{
  "n_layer": 12,
  "d_model": 448,
  "n_head": 7,
  "n_kv_head": 7,
  "head_dim": 64,
  "d_mlp": 1792,
  "vocab_size": 2545,
  "activation": "gelu",
  "norm": "layernorm",
  "norm_place": "pre",
  "norm_eps": 1e-05,
  "positions": "rope",
  "rope_base": 10000.0,
  "rope_fraction": 0.25,
  "qk_norm": false,
  "attn_scale": 0.125,
  "bias": "all",
  "tie_embeddings": false,
  "parallel_block": true,
  "init": "normal",
  "init_std_qkv": 0.0201,
  "init_std_o": 0.0201,
  "init_std_up": 0.0201,
  "init_std_down": 0.01,
  "optimizer": "muon_variant",
  "lr": 0.00787,
  "lr_mult_down": 2.0,
  "beta1": 0.93,
  "lr_head": 0.0081,
  "grad_clip": 1.0,
  "warmup_steps": 200,
  "schedule": "wsd",
  "decay_fraction": 0.893,
  "decay_shape": "linear",
  "final_lr_fraction": 0.0,
  "batch_tokens": 65536,
  "seq_len": 1024,
  "doc_mask": true,
  "train_tokens": 325500000,
  "steps": 4967,
  "dataset": "wikipedia_en"
}
MLP neurons of a small language model. Each row is named by its layer, matrix (up: input weights) and neuron, and shows model dimensions 176-431. Each number is 128 + 32 x the weight over its row's rms, rounded and kept within 0 to 255. Numbers have three digits each.
After each neuron's rows, "fires in" lists the words (lower case) most often at its 100 highest values on Wikipedia text that the model never trained on; "fires on" lists the tokens most often at its 100 highest values on Wikipedia text that the model never trained on.

L6.up1180:107100147102177133166136125080126134142101162070142100115129105127092047142146117151131152189145109170104097135168086186127119142100191154135085160102136124065116087160107095187115099090148163130153178177167131192159148133123135138109152150111095121106119126089071151135080142116166153156090156162104147059134160131130080098119057119183120140149147153061142124157149162121211168102174164084082110117108165135123177158140094088168134113106172146129136077130131128182125177171107068133170110168159157151103126183157123150153183120104073092074165127179100116118097110151123157077108137158101111094089103105148104131150146094076123140133129172116124111128184076122098086105118136128093093148126116194116061139156106071159100137091111140159148137150138123128147168089090118
fires in: "in", "of", "albums"
fires on: " in", " Al", " of", "as", " Mar", " Ch"

L3.up1140:144144131115153092092148108128142090107138107178146182154105174106178087093119076111138147130126139134133052209181141146088110159129122114140156099160135145124082078142096099147099107197142123145118159170088115140171164153152145114141087202096173073102130136138172158155153150111145133085094132104045109095119102167160162116110115133127081071139159132071183150120170115089074172176078164184126129138169117110149143170157107206116162159165138073134126125169109118123113134088117104134120121133074072208157178082104152122124128174100130146140074101118154100136079102137109085065087097130080084235122157115133054156170118129066099144152152171141177162088136130084161070128111134100156129124108095130112147084121115145072092131126146155141118134091130067104098139119100141
fires in: "of", "board", "united", "climate", "ugandan"
fires on: " of", "oard", "ate", "g", "and"

L6.up856:114118170099091101140116143149112163127069140098079122076070146108120128121143066108136190144075111097114189137179106173169139081127116195094142143123117167208087129081166089079178133162087076161138111161097127172147102106107149131134101123106104088097151085129130138136111143118146124105156088094126120128188136127113108143188166133127150199142107122107144115123075216105135151170143166129104106140089146080092200120144104145137143132132134128143149168164140127155105134103060095116118132107156092128140142133133139072085149132146107187106109057129123161077080082140172085167128089159186133133155081114107142113184133120153046169119152153155100179105058135127153059175132070081097121164095113148220076091102108150141111115132098097104075165114131189123189162161071119
fires in: "and", "or", "while"
fires on: " and", " or"

L6.up305:099153084164162122120160106092170080170138117155067097167148107143103150115160147147126140122114132075116100095082126092131126148161139158165120157139129117130122107231072065121166110176157118099074028127172155163142195174077123131197134169103079181123167147134206144154119128106131125121120171131089147158178069195176113109176123110105202075137100181096118058155082118095090075119167145099156087129071105158112152144097094142165106084160138158128175116098158073137084170131126128160192154086094172151118109128161170115198148116147153135125158106109176100093155128105118106116118192183146170127143100118116083096175159158153093097118105193179113126091130088110158124120106104139083115140180116198130184147119099122137156151096126133100153179137102093075087137082132107
fires in: "to", "from", "go", "www"
fires on: " to", " from", " go", "w"

L6.up186:127121128149109177166170086068111126107155118148115106121102086119143122150162086084152114099060103068083146181180123072127106148148138175107090109117072123162185141161109108139106131087165142142138062179134132130126136134102105132146133081115105182143088149141151134159097124144139145130141109157119069128120127166221164134115123086096204121107151115128104132147192084094101166121134151073168163128067120154097177133155153088148128068178129107108107181097145120104135134132118121170108145137126089154129131118178193104093213155108096081091205103102149175141127148103106133089126063114066167159073112155159148151116146119093120151163054104151122164153078113077073107112115143111159134161115106124149112131137139178130143177157163060142128135154134130102141112114105187
fires in: "was", "were", "as", "is"
fires on: " was", " were", " as", "ic", " is", " r"

L4.up394:123096095163119119198199132115141148104141145105153145133112138062132159134133110114116176148140167090125081180129160118138083093178102063101106116101119144145175103128150143092112063097119136142137134147145079065185157094088162153114109160138106128134081147168102115142124150094121147101135166150141126094113073184164137103122126156129078210138134111134143086109127077134084083135109152118119142194098072164109162097110132093114180095114143115127145128156121122115124133161052101057140154126170057139189070130132145149123093115137131165111137101090145129118130180067119082139164096079135163155132137141106141074124101182162156163092099079211142114126113150053176141074096106172158173140178107139096147154071148163149122133106157112099134102138165143104160135074143141
fires in: "were", "was", "had", "whose", "8"
fires on: " were", " was", " had"

L6.up678:097105136169110154151095160077097152108139102134124198154189112153192091167140125170076110091104082095153145139151185138142188132074114128125085103074085096138110118125142197113141131103098110111126063118100035131142171169139082119173094187115128120094133095123137119206095081160128159124144100074057136129092104113111146158101142090091153130121118170152158147174018126158129158121159051045109118147137195073108120129146087138110106092155127094092126129048132160116124101067148153146177130115075162080083128131103162115155185112060121134199147118089093114175157154127124095173133126135131146121090129104136133109157137150125099099142156152116146137088127127108159164119120080151170148134135129148134133135103133170144153128135136120134167143137104119157100185169111182
fires in: "blue", "of", "at", "from", "by"
fires on: "ue", " of", " at", "g", " from", " by"

L6.up410:145134086145122141139147166086109173143065138101110150144160119140209161143149167143094107192152126178194134098139140129106186139115171122122141130142125164139148109083082124141113116121166159164101101128097117132112160155052088121094159169151063124118176160107092099067113147175092132111078112150059138110134146135104073092099066069102162120075132132110145126131157177109144067150015141153085108128131155120129174098122093158072095153070138204176144149075095113177103103068152074161135078140132199115109166113126133080166119089168152195136172086151114126135122110126086136162149106095149137118168134111109056135075143149130104130157120143146138153142127142137108089113095148090138084102153177152060081127178130111168158163123155108077177109116120109130129181124145113
fires in: "in"
fires on: " in"

L6.up432:106171057122127119121116137097119132131136102079155077128145137188088143187086085157093123107118174124108151149116136088137107137069161175071135129135211147148160162135166089143128094132094105199095121113140109136166086086131135094147055165109144092086120129124062099063115175147099095127196122081114157096153138117169130088171058107149119118135139192127140099118104115129178175153182086095089119115158159198135124073112218082078119138138139111133105101128120132191147116141091106133163105128058094115162115113167111052139141142177101085151161149135117111138145144134130138137157120109162149108139115095101129119094153142107121148143139135109163128136073148087144097145125071099091147126145143125114105113054152093142081064130139134108142129189131151164108077170108169
fires in: "has", "had", "have", "ve", "not", "only"
fires on: " has", " had", " have", "ve", " not", " only"

L3.up583:113156213128157120123159155118098163081117105071162104126194129210133068134101130189062095153181157123109152141121127131197101108136102164098186130093079137102157081134147142083149069106170115069134073204119107096098158111113076146065184097112108150113095136142164152140131088135132128148076107166137159127099104128105084101118102166057098110103145115162141108123138138103151125121103127167139117154124121179121129130161124096139168129063204141156139113118119155151176154082112154140093112138158119126090135129099145169150202076142136103152126136195114145180131147135098175139140115166098133107198098114118134185109121151099119145135197162139185149108140105138181102170180122139182145140149131076186098199106134104126141147147089092089175082129112181116147190126087149
fires in: "in", "to", "at", "of"
fires on: " in", " to", " at", " of"

L3.up1127:156137135112172137183135086140144140139224128159116111181207114141124098095159078087131140119138157181113110118105094130191201158133137103123160137075123082097086123119132148136165206114040107079151139178130073145122116151142125121200112139148071156097126199141162157107131142080089106125135086140115144148154153108161102194161154095182095056143140142139173076165180141130144111148162109188170156133153122101120117131110168107112153064136144095095148134069136126122158172166104139127101082121154100162146125144146144109076101154137074227150133131083143112112127081092144089088143106123138101148150129146134094139139156145109106115156092148152080072072097134088084090185120092123101133104166193175108082080150163171147112168155141144108137098178184054192155151133107156
fires in: "of", "the", "born", "than"
fires on: " of", " the", "at", "ed", " born", " than"

L4.up878:123173103078029111116190137124132134102067128128163150177060180184119173146072142118130112134121111157131117127077153102076185091136134090090057140161125081101085117155116091091119075099167137135132157182153156103145156114125084115132128115126203137161162082159126144135154123125059112119145123133091081155126157119144140141189124146044118107103184142116117102151137100166172152091098119164143043122084094162118116093184140137147143102076108182172163168178154170134161110080081141166145116119043110128149189090148149102187099091135127156155090164198151082128145168104121157134125109054093128162175131066126137103176146115126142110094090113176091148093124121122121164104141131134077142147116146161107108158192137119116169160170138118101111128080147116150172154155101098
fires in: "no", "marine", "total", "community", "noel", "communist"
fires on: " No", "ist", "ity", "ine", " total"

L3.up1081:137083128135112177109111107159120153057136107131086110135119142160099145136131125118166181113134138152147070160127134116122095152122130096151161117120133110126147157094099093058084130095187201075133105152109130148146165105156095167177135152143095138125127170165138085147115153077113094137163123120168124161139121102102135152138219143129152141127109122142134117082156119111137098174137129135110143141070161182100100104147114152163173130152147135055131190117227082117182082114156120161143122129114113148139101132122121086153089112117071141119112137132151189138151133146089065151169141130101153147187157146101136089148126155105082089097147104183137131141119110159145132188088055076110150083131131157134169144034140168093131154142115096129054148143138124115104096187121149
fires in: "several", "other", "some", "different", "of", "various"
fires on: " several", " other", " different", " some", " of", " various"

L3.up289:086119119171145144107111134077119095103137152140103185157160116186126131110105134138122224158135122131112156145178075212104110110085169140083106155127145147137152154111112175114123103103108145097101172116118126111132144083169165194151136112137083079102116155136156102083167085140130054101113119117141133176156128060120163147177114150108159146071155127218125105151155073104154146125073166094126166125104098140099164112097186149143076142094089158171128183094142107178051137170080078153150137083091152091163162088108115083098138176144113117120138138112101136106168130153115157106145177125118103063212125196134080116088121155076076144089126140140162171128179132111106130128143114121127165127107108154153107072040111099183099068103158055125126092157148107123111173165142085
fires in: "which", "played", "role", "where", "as"
fires on: " which", " played", "P", " role", " where", " as"

L4.up1254:139090140157128121123148133147185172184120087125072145155116113136184084137165112094119169111103055133133096113140110164131120166108174174096094096100159125137117126109189117068151102171116165094145129096134089088166076153144126148137119106142104102137194139105137104142117028141109122157125095177181115109183087144160119133118123164108164111129152106122138111149094143062168113090124091090178139164091117111072129074101112152067161151121109073131139136085162083204113092134112140132122141051061148131136142166156126126156113154159162087066135150093156119150122064129087122058136111100194129194144131127132137107130098147088046164173159073087149200128142140089144152139137093066143161130102128093130147072143180097096127134172161156111085111164119109087165128135075127
fires in: "as", "has", "is", "appeared", "played"
fires on: " as", " has", " is", " played", " fl"

L4.up287:178092144128147177115081138150147094153134131089151120093095160119129134133116144063089171150132094090163106113141095138218116104100127142131106076080159202074124168172136121104071147153120150166143083161115097172081113132106156138216134088097067172110164164105155123155126068142062167102155148136111162157131132096060115113147059132148136143160141098063135121128133139136154096170155142149126117146124131141098137116146121138141134098134157152158105195120137085136175176133054140108151117171140125081102127117137115133138148146216133085153120088154115173127164114128119118113108115159117125146140148106165122134125116126087104201129097173115145154113188134152140141119077137066175138179122142112158092109137063108108152075115121083138135094157129106161128122128114138
fires in: "that", "which", "how", "where", "whom"
fires on: " that", " which", "ow", " where", "om", "at"

L4.up1739:087122120181113131129161126144090164117115110134083165098141169149073110197167169117142101142144088121088085205135122144158155109163156112110091082102088150154137167090146174099138099138102170096120094152134146128133127130122142059180089178163094146160102116156092147101134115140160113075140139078082118115072130147118056156126123186119155154199137092195176152102136152172139112162081153121144154124148209133151094050161130083115147164139073083181130128210129151079101168110196157123085153120155199169116180118149149086114082130080135181178085123142132135137122183120105109092112127113148137140126158136168118103182129131114127054080121114118119164078121180107057108102138153117129166166151106171100065101109107138141113140122107193125126132195163124147157118147111173
fires in: "and", "but", "gbr", "7"
fires on: " and", "B", " but", "w", "7", "k"

L3.up1698:165109138085138085107121138134170176037135120131055111174081113102088074108158104085118134139105160057129107138173128155129117086085191142120101202096124158086170130100145124135160114063127157085074147146141164166169102104129104139163167131142109141178100126114110127160139118094148108132111094076169139103099100161083149093132183123100121182092100175108129091142096131070128105078108172175183147139113043155143152180116114181100134133152157188125110140079087095171097114112102136173133114157148131103175121125132143084053102047088132158142129123084154141066071091118096139131069124182125113124093136127134142119106113104126100187094144123185109143110149127166200141147140141127102147095169149177157110160170130157132121177158128147096130161142130151126143115084147147
fires in: "and", "biography"
fires on: " and", "ography", " through", "ip"

L6.up106:167111110183120124201198121091140166160130140079144134133105147107095125099145103139111153109116152199083085137072185178111114143172083102164116153164174102170057104068107122123161102132131132164153199131170139114159108138131128137143161141173113160094058187098143083188125167092129122077172076109160132128165135104155147059114138073147161144154104131125193089097086147163121169122052154063139101177140124099137126105147124080121146080183112156104174145083114117157111132051085133169092119105096115102113126137118111108186119123111114113099086118144153077103109123131135136157121094155119111159103129075115115146134166111150128141105061195194157161088119149127140127102101166131144040133152086181154111145093130147124135101147177110095053140095165172097127127096107186
fires in: "a", "american"
fires on: " a", "A", " A", " American"

L3.up1522:064139120156158142130135187105145165103121137133120182108139081120122112106140128150147092109122107076114129133087153137097161178115115107121094148129140158093123155127137136121081134138131130067133104134090167131170108152110109063119114124142049146172099108194108107109091128097079136104178083124145164104141173124107096120161153105080128188134153169142113137165075147123114082154172069133151092112065069136116111174076165138125203095107105142153120088088096172122178197125170061113208106153093102094080130143155127096150081085126141158210127077110177148106116137136141136160118102177149143151116110166152090169126168154068117111085161122173103108073132175147057091163091156126105141142145129065138115141193143193164167094134071154157124143140102138145149142217110197
fires in: "of", "than", "to", "well", "from"
fires on: " of", " than", " to", " well", " from"

L6.up284:126147027116080175117166109120108108093080131082095136147134128152138035136122119060105154110084103187128155162176086154045158152163117142123140049113153140129177138129162139094121084096095152159142082071141113141144114155120096104182087145122146159110123116157124125154106121069122169130156128195145065114156126118145111125121120167120118160135098135082177090140137133112105136198128129117134080060116123123120115124135105113115122063100186109067100125170120105217075082133171183168150134140154115122084081112124141138140105159070134123165170125060113163102134154096094113127112076148157103117127173169166093190152136098159079117157091158075125147069162127150107167088166133037126122142127159122157078165179145156124161091123110143077079116175179137092074115090127137
fires in: "a"
fires on: " a", "A", " A", "a"

L4.up510:105126134190123182113118093142135189107133064128096122128084178118125179081223095136117123120114128146127130129116128165129150173100119106132161118130124073139143132136172146123128156151117126137128130152107098148205153096170142168112093088134146132088105067170121114114122089098084063099184116076053083158128096126141100125149079101133092116106126154122112106136053070128114079167115121105068226110125151131124124173202135086100142163124123149086097106103204139119104100123168120056156143111063204146175108163127157147159168169139098202186065157099140176149137141157137165135183139097102137120096148130162163146132168077144080135151146125109181152099127133179136076119037135109118105124150147134131094102184175137124175135114148135109172086149164089139107109169109168
fires in: "and"
fires on: " and"

L3.up457:128056137098156094115145114123083107130097092140131121092094161092152143122090124089119115114180154117130148158103095134161121157087152133158153093170101127177174075146095118138128130096127071107128165157194119183105142122103124156105063116108124087101172153171109081110164142143105036155140155118084103131207110163108085090136137099111137144115111126142145141134112138133116100084092115145084053145148166094135119085172165149058161171130125091118181172142121116147139133105164112172067136081175122115125162087141093185154115128118079111128090129125144065135127130132142103140164211118149133083068171127216142113099134189105135190141129111133158117182094148131083160128057123085143124118159144144110112148114066151105171117162113181164081175108127114116105152119141145
fires in: "first", "opening"
fires on: " first", "ing"

L3.up1382:111087137078092119155107101163178148125139095078165173137093127086058118120063087114168153109129075171090130115096120175124118145093189096087188130106132124148179159179090162128136128107093120145143083103081166175121046150085097121084126135125093136131108145118154108199123117132093160161092064130098116135181063119131175089100190119169174122177127090149123153185124148102105096138165141109117150178108121097172089083173153152093124138149144104131136094154150094120172127124082186155122113131184173127131122155124119098161159128149220146152167063105122199101073092141122163119082155130106147184134117230126164167149123098169097104147158084147097082080101080193061103170089132182097108063125104146124149170160118168157131114134152140153103131118170120109069148158099119
fires in: "and"
fires on: " and", "ed", "if", "ro", "on"

L3.up1304:113133114131104081125067135167091168123090075078089164132069158088113201132139130184111135086097077185134169173108135106093125138098108144207154165113081186139064213145080154130101163137142110127117150121122079095093127131129163104079094167128071079098167153160118127181127100125180162152128082138090137143166099106120107140209146162117132103044096119015150137099171122121092128087147197141128148126159111114118122209119086107110147194160075127151078085142114113062143143169089080188105187138168155125156117130146134154139183108081120141153071062115127124128109129095137183053123162110113177137117139131153132117068164135137135130093087131131176126147108150150110124186140103096092118094110141193149132136110144150066135136116130119162099130068102152153146167146116155
fires in: "of", "positive", "following", "ending", "terminus", "and"
fires on: "it", " of", "ing", "us", " and"

L3.up1026:119209172123107112108130088072145108127088084162123126069189173142114086104080147140163135089141143114111181113137160136114062152133147142130159129096109140095131097180124117126083108128189116137086094150106177214144098092138172128066034110097107169071085163101049118122083115146113155068110126137077222090179132130180115132124123114101147128127130126123120118217049123107114170089102128109154144140109087183138149084126155127107124108172173121172137178096115140127183099153160105082149091092110138074106151102154139111128185089160108125111113099139164196089092100177104164146121175138172108096076094079130078119121146091176110102175145172121101098065097207146154153108162064125126092124168156111137139158113177140154145144081085105115137133109207153130128160127146199
fires in: "and", "of", "associate"
fires on: " and", " of", "a", "ate"

L6.up753:104095165195133122149128090065115171141134197145154030124074140076151099110134072172105116108089160125149125119079157153073151177147096144149136123123130210146167119120141114105160096131180089116180134143079159098154124110084153117160178113074113130076116111135130087069201144136168095132095140115146141138056114154090090119150152181156131141112137144190158048084165172122136114153146185139163147132095089181077152107072130160076154101112060070153112063142047171147102188177096088160101110126107150161088130161171158128114087084095147161128089115129125180091107173081134112123095158124145139134128114094152128163075117064174092127110130074092086175101134094121130140153108162120129150101145107152126161146176085139081147133147122119010130116147177136100174125067135154
fires in: "but", "as", "after", "without", "also", "than"
fires on: " but", " as", " after", "out", " also", " than"

L6.up61:096068143179141064157160064098130153067142128132123160172130141123096109144092100116162175100084124160159125056116138176133201128142142150121101132125107197070168184116140164158126150179108136099136090113171134124152075075090130112155163141100112156142132188096120148095166115086123081117115136085163111112143107119123153098140118133155189120138178132117185116129088099083149118075156171128145211125216115207160117082096217088077133141138154149115091164147130098163148073068138067136148120202124157185117183112189188168131162138142122154138111096116127170118124156168108116142133136123152101131113078153201114118132149079077069126142116141091138120143201121128127097211114087117098129049151111076159148157070146102103192159136140165173109114100143136098110164124124153
fires in: "and", "it", "of", "than", "as"
fires on: " and", " it", " of", " than", "en", " as"

L3.up1389:094175118151171143120104189204100085123112153125140136150061111125158143125139131175163175154147108124127122198230065141159127073115131194087102117081107114139133077093087138122122134079121087136102110195149159194180073148090103064140122154154150146132156109148101086124085055166037152139105122149112149090174103119116124103140132140121143188083102196095088122187122193114101105107099142090118116108106140163175111125120070137086187106124057154099101097156152094112243137169153120067130133105175110150124178181137111097072139149135132156151131126101142179099155116120089142143114094162110112104082051108125075115161178181123116131102166117111104149198134118183161179095184134152116141174124096080096116114126113144109160090118120119093119069129187070096083139147164148
fires in: "which", "who", "how", "up"
fires on: " which", " who", "ing", "ow", "ically", " up"

L3.up11:095121086143141176165126172112110135190099156118107127083142141098093114074147136177112103155158114196152142153037099140107097142072177176120149156118139149116076187137201144189169157089084158163104150064162151111140170170141104136123200105198096144125101146153148096129113108162092154110108117114103169100135135106155124078148168156176094109156172182121135112212129140110134108140094180083124081126107115117092089096106078139121122144077147202096108129174163107127118130120133123077158184106075180209100093064113118134105132087127137169047131110115154160148115118113132122140161097118154120103088103154087130149124132167094202081140080140139127111169148137138131106085113153102186116109161096118095038149116105103166118185170145073097136144123107163173102187105096124
fires in: "of", "in", "de", "brigade"
fires on: " of", " in", " de", "ade"

L4.up912:163046128152129116173120179127139178133115137110163113127125092094118111139163143115135138130151155146103137121071133127181136145149077134126116115161177114150181189131120071089157140130139112135150113110171122116137089202058142129122141126152135202145089050139141099159148131121135119105085139076091142080071128128162098132137098087163177148115123174095099027171115205185153085133144157165094143163112129107129123149147076135124131099146136015105204133116150129123067149117127113138135140150122160151144130090191115120131118144228080084121083055109147187105137138105146143158145118110163143160148094124111090118068157084110087125080102159142079131102143098121141130101160160131100140108147169214130137101115128158122105198051108141108104119136139076118145131085112145
fires in: "to", "into", "from", "less", "least"
fires on: " to", " into", " from", "ess", "ast"

L4.up674:095136120152089159083226113089093152146114126168127129138117134162141195118110113145152102131072128135144063160138177057122100156094183145143178141105119056129106112127126146187066167102150145098132111120125052143143117113133126193096085092189080140077173168182143190119093138107175177112121135143147155158175113146113107145151164101069120138182140118142169115154152083121121148173142141161132107137123127144077125130202069099146105099102141138150135127172163108108148133150067151146109114108146084137138153091103076165088112161148085139171113139120167088136102192137112108178094100130172095206169177097118124078124095194141102086136170139155152119098136143109139146136137124138101161124102142133125117085138141185104127140149146098145092110125168064081104099088046136
fires in: "of", "rotterdam", "other", "incumbent"
fires on: " of", " other", "d", "ent"

L3.up461:100079131075118155164180125091075108153139105124181106187125091089109128090124110129102118145110108143188139123156090075152112108141087165128079155150129082136142149113146170151154049176115123105129122174134095034137052127137118023120074179123080176146134166138108136117092086164176114114150105117089171176162123139117123076158225134126188103194098141109097100110127106129130111102104146105068113131190091144160113059104103163161126121175098161156130160154113094080120094105153140156128140155138155106147114024176147108109114136150124159179143138129180109137124091133113142153128122140155118115095162153123097153132144117133150141136114112107083127203122061092063127158126090104081076120096178093108080182122226155144075176156136162156124105106136164168086101139125146
fires in: "had", "have", "lost", "a", "has"
fires on: " had", " have", "ost", " a", " has", "ast"

L4.up46:113096129185170165125122163132169095140172183116119168145154162110087169125183243083113144142111078125188154152172135124101162106146178160201138161153166122192118102105133117128163082153128162123131136157077106093170140138107165099124115105099135098097149122117181114145133055124099059142098137129067107090107091136080142106066088144069103163095150150194110157160135153132145094125133089114116114106107078157128081149139143168145136039189094131114109119096118166157178128084151144137141092126137169095085127157141131109140113118113155139170164145082174132099096101125166109109114145082120147111184116151173119090145083136147094142142162100098111129119111167128054143148148118166105158153141115134132138089107039098063154140125094098105089072133144139110161135082124119
fires in: "during", "following", "under", "when", "upon"
fires on: " during", "ing", "p", " when", " at", "er"

L3.up310:109120225100192195131132182040071160077119092160132117146160166149083115169141126124135146180102079110100084138140130097178083136096135055121077127172150153091188148147111142114165114091154096125139085149150144095137112099136133148088082126140141132101145171102144123130139144143069172099179154109122101139145142119097097184110100121111114131111146082162098188141190073105147149130147119103136081167117152091100151116078072138098161165143154134107029149152156154091083174103136157154187110117114128051134160115140129144141100156097137069091111111131166111147088170227121150122102182174172182089180138101125153095127097160131144135185053118130135093057079186161119105158087106059117161087088144097160156207065124135178139135119097130119175080112114135135116123154108140
fires in: "first", "these", "most", "largest", "two", "last"
fires on: " first", "est", "se", " most", " two", " last"

L3.up20:130079103164138046119136150165109110137081143092106145208173116139084093128089150099160120134128150161176186161118056185099171127151103126102183073126087099085116145209139121118125109123134072154157154187137117152088089133154152130105161139145121103135077169140091114152149111170109106142075082169070094150138123091118187091137118113160122119048120095140134095103107183086127065147127135146148155134102143122104132157109076153164167102155125110125209075153128164134117084139171106187110097167118156089160124048093112094156116159119137125089135153129171190161154115154155109094094117109140136113125125080151173132081167088106136111119183122214158076153155117166061100089092067143143131152143143211137141144117118110114154121082143104153123154160129134216180086154109118
fires in: "during", "of", "despite", "following", "boat"
fires on: " during", "ing", "at", " of", "ite", "ist"

L6.up1398:109134150188096144138190171141129138121148160090155130115096171109091163075171127101146101127092102063138175141164119131122108129169116148171175081064104173139077068153082156115134072099064134072184076138144124111114147095076124145119158139127096143113146102135096168145120130172160066076113179118111075091117132100122137186096142149126108118129177174169122126131164128136150104077121129129123120113098162148086157147107171103091151134122122106116169143115167140094137160105155160178160102108112118141134122051191138177087153133103123111057109163133127118075196103162147094150149091120151177127119139156123133070167196146118066169189092202205157113070190224189080090190117158149122151170166161079094143132168172131152127089140158075156114169091109119123152124118114131
fires in: "of", "during", "under", "s", "upon"
fires on: " of", " under", " during", "'s", "on", "uring"

L3.up1208:137133174139149096128137132132180139178182218107080174143127123128150145165110097032070126124142148086125168148096160124138124106113124141123135136092091103107121068096102156170105117123092156137121132145216112145138107136109132204158126129122092101117058182088150146105138111057107125111099144144072197141192125144061125120139139151152126136166141140086088128131134123078129092091164145119107110117106180182199108116135107157079101120074090152114090163087148121145095122135096180168151098158167092125178149171123144153179081122145121105125126111137179142122126161116103108147123133138106144121132193139123135129112103093122114085134160140134082106136077187139087140139141089144147118137178178113154101124094096149116097137089114121148105096133063137158106114105133154
fires in: "of", "finished", "spent", "scoring", "temperature"
fires on: " of", "ent", "ust", "ing", "ished", "per"

L4.up1364:113101166102116123129204137120104144132104140105097123135128182159074150081120120089119120148082103143110166086138179121157155129153157096173135196130151127122118132123124186162112132120092080148154206162060118168169167168138126121099072149133053151135102137166031169150156084107098086079166099090191131103174081149180190119217143113161117136121127069171122182169098098142145132079106144117219161161107144152100154122184100112102101079146145097168138154105105149085126132083143138153191138153097165170166181131099096157128065100112184135149175111074166127129109162194104168194133096114120108124136148132187121146118141118102148085127144115147122127113110131118050158155107113116064165139115130137197120139135184159117137179146106051111153138148182132124127128154136142
fires in: "and", "or"
fires on: " and", " or"

L4.up1524:101153059101124146116129200135139178162118102160197170128110116187129182101126119107126109148102070197150168134094198070134134169088118163115094100227091182142068095104049190113159169118137125109074092172088100172165147149200126095119151117137102161111190136145169095201126111145121180143135147088179095135141153094137179134081162124151172143127145145082129149179082115151157171104134139128056124142120160090114115121126125106090055142146135157193104198091102085112153111151127163089114136119143116128138165140082100098148097132155133121134137127067178154111065115128066125121138073098168100104149182171107164062073128124156133113146091084118194105139174134140101150090152169131135064131072127147148117249126117123091112121135130121106144125150121120130133114085104118
fires in: "one", "just", "not", "it"
fires on: " just", " not", " one", " One", "t"

L3.up591:155146172117154111113187144134149185092114067182142089135111132156124145165113117081107147099047126058120099131173140099124100153135173164099127146173147180144110098122133055105117151125156110150123132144101134045180098128121120144180083135139119106099102089120084147100144128167132144071117120151100064149181148097166098129155159110167071115138174139124150109105165101082107049139135175108147144105126155113068160062091140099152111101120131095088128104089156150146084113180166062111180135127133099106098170073068153140096095103174190054113187160145140181196158163174098141164160175153175136135178101111053154149112101184122129160202108191122185161149136125140094112144108157123093137155139112084153058154108187191158134085129122122140124159106159122125141134122124114
fires in: "had", "of"
fires on: " had", " of", "ed", "av"